Part of a small language model's weights: RMSNorm before each block.
MLP neurons of a small language model. Each row is named by its layer, matrix (gate and up: input weights; down: output weights) and neuron, and shows model dimensions 80-207. Each number is 128 + 24 x the weight over its row's rms, rounded and kept within 0 to 255. Numbers have three digits each. A neuron's up and down rows have the sign that makes its largest values positive.
After each neuron's rows, "fires in" lists the words (lower case) most often at its 100 highest values on Wikipedia text that the model never trained on. A number after a token or word is its count.

L5.gate794:104138175098160141122145141152121151143137147160103086137142133068121146124137147122085136144124124107116127146152113109087116143119139162139116138139129151145173166096127096123129163106141113116127131139085128125146118145161143132112148111089097088144115100130126146185117137150132157108156140162123119115105113129133166129102117132099112125135140107121120107097083162184126123114150
L5.up794:126071120139153105147146126118179118160123166138131157140147111116080140122111155138140114113131124122128108118126089132139127079121046093121106096122083125137115098147129173138130121147154108145190139125123130107167155126111116118119131102070099162119108096072130124161200146127121115078105097148111154130126113128122108146135154152139134115177132126108143125131126167096115165163131
L5.down794:175135100141144178133093133116149128135173111086138104139154137120139160142150119084143178127119150162117165121148155139098150123123139131113157162139163176124131106111131120160159107145126140131098114136127117136101141116148175124126089132124123082070115088115123140133127114124119114119078091117135135152131121123105132095157117106149127126126103142144122131136117119102161109116097
fires in: "the" 57, "of" 9

L6.gate1208:097154125153151177140133156094128131180127141099099120162145124131110118133165098115166119132106142147146161134108136162125113124148081117143135121114127132091119142128172150155130110152145129105094165107129116185144128075167097134103095122124113113124089083111112150142167096140141112140170153139153174130154119174119124126092135140109118152133116100163122160112128136147115174104121
L6.up1208:119179141166159124132126165121131151123113118116142130141127136135143154161150142110113125119133138157159153109169088209155137144120154157165095109144159137152113123149150087115068148155154174102104142162149116104101076101132093196118104119109134159132126162112166136152129080151142145121157096102133161127129107109160136171111113107142123127092107097138134181107139146117164178136107
L6.down1208:122137150094160149155143146137105131121155160150117123114142181135130155133106127125135131098149112142102114140156157139117118131151108137123104133114172133115142136121130103208172167170132099108049139126134087157120142127127084138059118140126154092140127153114096125159136130110139137108135146165153117128130150112092094136119126154127132134127147093161167079138171130132142114132117
fires in: "to" 93

L5.gate107:154109098064121133157170124123123147131139152134151117158146091165123143137095174161110142121110091112131144108159130149124116114108119116148177130127143106117159123093139131133124122126164131136159126101101137105137119111133132136165101121117112089137185101140123136128112114150113151140163103147121149162123149170163130137108160119080122120125108160100130120124094102163115069084140
L5.up107:108104197112144130118128094151151127143119110127096149108169113125123083127118087142133135099143108133071106166135137149156142131104154085129104117070132127141090129167107126132192093139133124134131112138119092158133138147140115136094151131121084119117134107196136118123157122098128128154098102114129099149120135092183095127126094154160133141137175115135122093110156139118178105151126
L5.down107:138099124081134091111147084110144142125118127155131151132181130119155140111129101086076129130121152156143147155091160146126154144110131124132159101156144126096099114111115134168118094166136126167115121141136134131113131122165167086132125157149109115153141111110090109115144125183122122119145123138133166134155129115090112181102087174126140094135109115135120119140103125107151175076134
fires in: "the" 47, "of" 9, "team" 6

L5.gate918:099120126115149150111116165123109121096128137118140136182113100099163153153153169125127104107146149135137120138160079099145132188116127161106101151118080157164146127141094161134162137091119062116160127117111120147141140126161143151140144173128121097102118123134114127135095102151154154145106127115126115124076170077101084115145138129107129131137144166130141116145083131153101112152136
L5.up918:135117123108108094136103112115133130141145151129088099102141140147145106160157120136116111152089131142181142145107141117133116136133147129107152089106127142121115098156111140105083115093156126150133154091114161147108154132172131132139143144140141168125107109102147119114153067142163154111131143132137160112094126116107121122078120123140110192120138146159151121128150098166108132137131
L5.down918:168141154148128107095117113134195111122124129186144081087128142123125140133107105123129152133149133147110096144141082104130166135147127122177137166128109100122130081124156153120135081087134166110163164152149125181121176116164105114139136119132156145150123100099129142107155128129133120073081120144115119139169085181150120148182121157120117163095134145128085128119157108149166138138157
fires in: "both" 29, "000" 12, "500" 5, "many" 5, "of" 4

L5.gate1462:141142132134134173099133118155130109129131127112112073098124132143097133122125129153132158070180102139126138094093165106079147115165103140147132154120125149165149092115086102120104096115114169118146126166102163128110125111140125125128117123102103120145144094128140102098171159103110095135141154160129112095136131163106124138145081121156122178134137151084153150142106139116136114156111
L5.up1462:158134108101111122129118108130168126111145184129107136127112142142161100099111128095141143115088131158155119139198118119132097128090136120147148106078131140131157106087058138131116086120076148112151154141092104133134129103099160113125091072177111120114149119116134116140129122108072109108141094122133148163141140121138059164145118119140118120130098137115096122105143130093153153118110
L5.down1462:141140119131095114103150088140108080137117149113112105121124166085116113121121137120133108135117088127153123125123140135161174129129145139154158162127162126140132161129110155148104124128153121139137154139117078087152100136164168134111081186179149136171090124100130132136097097095116106134124122123114131107109109148162117134159113128122120132117118086088132129072124143111165150154119
fires in: "the" 70, "of" 20

L5.gate393:139122146122118163139145143150140119151114170116101142115190110141092134126146107099159128176152134126111157116113114169103117118161139088126123153098138098146125180106133129117107129143098150115141148156138153173146165125132096142136118150126095123134133106126120121127143091110197124124129157144147155168159136134127110122113174169118117103136128122128134130164129163139116160142156
L5.up393:133131156107111146166103145087117109098150143075152139121136075133095120114159103126093090149113111112119139123122120095085135140140148176151100134110150077127120171077107110081143130136124128128152129194132142123075111114091109148134129155106164168135129083123097102128102106091121150086122140117103159154094141083144140108201144163118113141118109140144120126118076109099143148112153
L5.down393:101175128133133137139153176089130142177131105101111156127086131130113103175118119113121134108161102133113119079139089107140136176155149122125132095117132138146079137108130181114103104131130155103140099153113147144102146109114095145159126142136104084128069136112146089103106147112118116177175143142127121140132151143117112077154104113119144140141156085142090122164135142100114152133149
fires in: "and" 32, "to" 20

L5.gate1497:117126140120125146095114089142162118125117150116129083115145122135119123140103110077153146134157096128128118118136097121117123131135087134132104139116117125145105162172143130176093118104104134121132140186152137127128103135084152111082099142071076082113173100154138116122162097143140151117100112109127169097123159139127112131120124110166095090124134125099164126142142152097111129145149
L5.up1497:167160135126111091138102123122150106097107160131119098093148107137167120164116109108132091134150142155121101138127146179116125116129110134122113124147097156118105116135130113161092084136158131118149080123118154136096129119150145139149106108125068152148137142101131193133181120075153169158138117136145158141150110148138099085078166115120141129133120090094137133104124158174095116120129
L5.down1497:171130110121124194120147122117109116143122107084147132090105099113135166124122148141152129139169124144156143096125121134172124133107125122161180132122120130133095076133129112131112123163143140160110172118135129133110143130098162171126112139170125098146138138171146139127107135107140154131147102105112105112132126147142145135107105155137129151106126110144115101088127105097124154105111
fires in: "that" 36, "of" 7, "calling" 4, "as" 4

L6.gate1203:087090137111103099113124155178105067171122133123140152098160127132103088086147166174120099125135112145133105121152147142142139123143106131147138143143157093091121192157152122111131112169173169103141180096127146148163183145096143133140093124088129107097125137135157131160141130111105130173134186076148096136129131086143105117153165125108163181120130138091124127130109143132104114080118
L6.up1203:103156182092121111116117143023141099145132135123160081115129122132120097118153139101126106132184114144156121099132136108167119128154108098111130114169113117127171149168145152115141098139137082108137126111123116157135124138157115131160124115132130153130165099107130122146130164135112102191112133138105135161106130154142134147138054123136116159068087138096169125098123158159135116140078
L6.down1203:140139161130138133144130151157131118127128129149153133144138139104121097081094166104149101111134145104135150128153099121134110115148137135089151119139109139130147134133101128144101143214135126119075188139143115103135156121140147147124141076158148124137125080144144129111108113117117104151077117141143163111120070141104124178128140121106117144071147136148095111135160160133117126137142
fires in: "and" 86, "or" 5

L6.gate133:117114129116154122111141110156120166160145117143135168108146138123101131085117163117130146122131125128174139132167110130091116117159118137128090134165111099111089135129104190134131124108147135154125097105133079131108090122145139182141137111113116102140097099107092129154160157133137139117117105134076159119111084129144085095136094110164184151149096104118112156094109104137125077088101
L6.up133:125159110132132145151120086124095137155168163119114157116128126176133126075124131148110162148127104146126127136145146115101125134123060126141092148134118126125140161122100140155152137150136145127135120133167148102109121123133120100124153102097078097110099089102100136157140149124151135123129124144115148142099089136134172114128110141115132146171097171127132142135081128125106102116109
L6.down133:113061113075145113130104087104098153091131165081092151167119106081117156105128173117107151158117125109127116139109129139124116170112132110120135113110136138134095123100114131146126129076143149120127148152135106069146139129136164165115143132139122128136139148154088102137125140195114126092123123172110116146101138168141121120113117130110138161143110091142130134094126099134102116150154
fires in: "this" 35, "the" 31, "that" 21, "same" 5

L6.gate16:138122129163144130085129152145112088139096190135106114129119104115148108104115128149126135122119109112130100106144134169130081147137112083126095138152107095136105201155149096136133134117164149120155137157136180168150132148124129114143154101155081080132136148142177115155133132140144090146105143142107094151128124117131136127127118097133118145151107166120143143095123128152142136114137
L6.up16:133143081141121089100144153142104097108085157109135107126099102091103134163128083152126151122155116159111122098148151107112101068133127123121146133136122154154163115131152122128127096147132122173153131126112135158153123158137126095151118131121123128120111149162157113180162124148149060179131177145146158108113110116166102112094124104138121170141149108096119158119113113149097118069159
L6.down16:181140110098114145124143108125139140182104174105135106122095122108138143105155108112125137109074114121139118133144131092139130138125101121128109139148118141133111174125128131162112147186134107123107145176118148114134161171118160128116138143145099107150120109128133102096119147125125133124133140155127118115115131106118132103122098140100119131125180160099114140151125116095091155107123
fires in: "and" 32, "the" 21, "s" 12, "its" 8, "of" 4

L5.gate1355:112150153182162142125110116141161139143101111174095116127153139139105185123121127088112138140134147145125158107124120213122121084104113150135129122104102152120162141149123114148089115147115159102111167186130139106182120146111123148113113070135118170113129145098109110132168127111123142120183175118177093155119142130141144119104149180114153146079125146113101123150176091154135145185118
L5.up1355:129178099127145128133105139158159073133109114097079135124142137107140162104146139138119132145101123122120127112100073129135105121146111142145120163137100128129097142138117142121152083145144147125108142154133148147099141116115097135163140134097145092147116135141142092153155134096195138120164161162125112181091083118120113107152135144116146142124116096160101116139132157092121145176146
L5.down1355:138114111154138135127113113126133193112145106150104190098092171110124179128089092143159087154129099185144153143122134198138129114118166121170121167070115095084079154123143097142129136124124121133128146125112139110150173147148145126098126122102150117124100125134106147119155109126117122149130129138134148099128138146108133139110115091147134115094168122149134147167114126127178136149129
fires in: "to" 84

L6.gate558:126113089138130118165157141134139117095099132132119104146122132152142117130153140132065097076149105129094156154107167101116129107163115082093103156140143116132128121094095161108118109116146120132146115101147134093112142096133121119086100113155095098155131123131149131156142094128146151161149160170113105132099104107124130143124121121115075170127139117180124100142119137110126151088179
L6.up558:148107143097134116118136158164115151129130131137089087108146102131147104163142105150130089106154131100116118130129123105169169142146133107097116127111151089142123114115142128152098114125122158155131130131127138124135126162136139131072120105085120093120106149122113169104131123162180098177126149156144143136092122149152072107116129126095136124120139138151148141146145114142168133095123
L6.down558:143143133122128117127139139103115120115140113099085100133137138129149096130110099132107126097118141122141185109141135112121164190126129113122097124113099102148096096121119141136104138120150166137139160134120093127154137162140135122117143106144162110133128072183115117129150115128124133144096139118121105139150129100115138145111130148162081075187081140146105117136140123116142123138098
fires in: "and" 24, "the" 18, "of" 11, "family" 6, "they" 6, "maternal" 4

L5.gate919:104153122123142106070105149108150125156132112162097140115090128135141135099116096103114101128185071083171140154148196118118182128111135155131146111138108156168142141098147147141176124107095144130126090144144123149100138135138149128115143121091082092140153079071154119115123151124156115153146170138120128116086114120106125136160104164131119161098147105112159109092078174148075159145131
L5.up919:108118084120098089148099139144126124169133108162089135118118158160128112118107120135122109131148110101116124167162159143161159123109136138155121111136116184120140103109097171139156153118096101148120117094131134136130137119153143115134117139091130109127141118130105108113120143138133132104097117147147112117089130138109141156153108146105102166139110105128151096146068119160100171076134
L5.down919:103093089092136134147107121166118104118120157138164142144161126113144110112146161173112139135111095128154144140134156114156133125136100136187127134126128132133133148140147110091131138183152125155112145119135104133163114117097141147120103096141161110153135113117123107144113147088129094096104125149153126096176105146125144108164127115128133160129134154103090112132131114124118120139149
fires in: "both" 23, "well" 18, "of" 9, "most" 6, "the" 6, "that" 5

L6.gate201:153133131118100119112103172143142127140118121091149142133114140142086173103132089092151128102124145099140103095131129103132081148119137095133149124146133102139142150084127130072114130156100131084144131121133170130104139148131149084164119102164112117122183117106135094133098147145155117086111111150080156143144158128138131135122107118154153126133117169137150131136136150119159137116115
L6.up201:129159108140115149106155096141132116134143134154155124101123137107101124146103112174098129154116186140106078116147129102168091134143138135110138065094148156112148148102143130082112118134165175116173156105112090119139052134169151099146151139086177120132112126064093155104142130125152113115122116093136142142118123174164151131126132121141132146090085162200141068130139129103125121140108
L6.down201:139163121132114099132099169176112135125095126146104176102136120195133161164109148147142156184126143114135092152094128107167134145119138142151112181116151115109087121118132152123169114218123125126108088113101130124164111127134164109116077133168133161138115152130140110132108129128137158110140134118120130150150146132153093126138118139100096129133133150108132125120139143119155146124091
fires in: "1" 41, "18" 8, "11" 8, "10" 5

L6.gate437:141120126164115147091097152138140095140143155071169132118123089118094091128103187142164107156161119099132173079104108208129112156131123115142119107120129156149119147162180115111139133140111152112148155142136118155128107108080106151141086134129159128136113111094118181148102123159135110110096151143102111154097135115128107141144114177149132122147109107131061130107131117101085121131143
L6.up437:123154152095127144086103123131117124120182150125136109154127124082124137118084163155166147119136098144098135148126117116130158131123110106138098141154100128144118132086113178133149129127086175146145109151123103177090140098195080176149136115102103108074083107108137143076105094094113113169103176134062114142131154133122119098158116139092124126116135102151132124136121154127087128122117
L6.down437:142154112086155150109161162120116138131149151149120134118184139156130154120096178135143137075137095151164144138152164135122170121134170125108109132093133152096111134158133158161150166115121129087133092129103098111134114086116152132104143155150135140115105187096159179097123163128181109117158125149115109126134132131124126125100103153107166130128105111127095158138127090086146165137150
fires in: "and" 18, "by" 14, "began" 11, "started" 5, "before" 5, "in" 4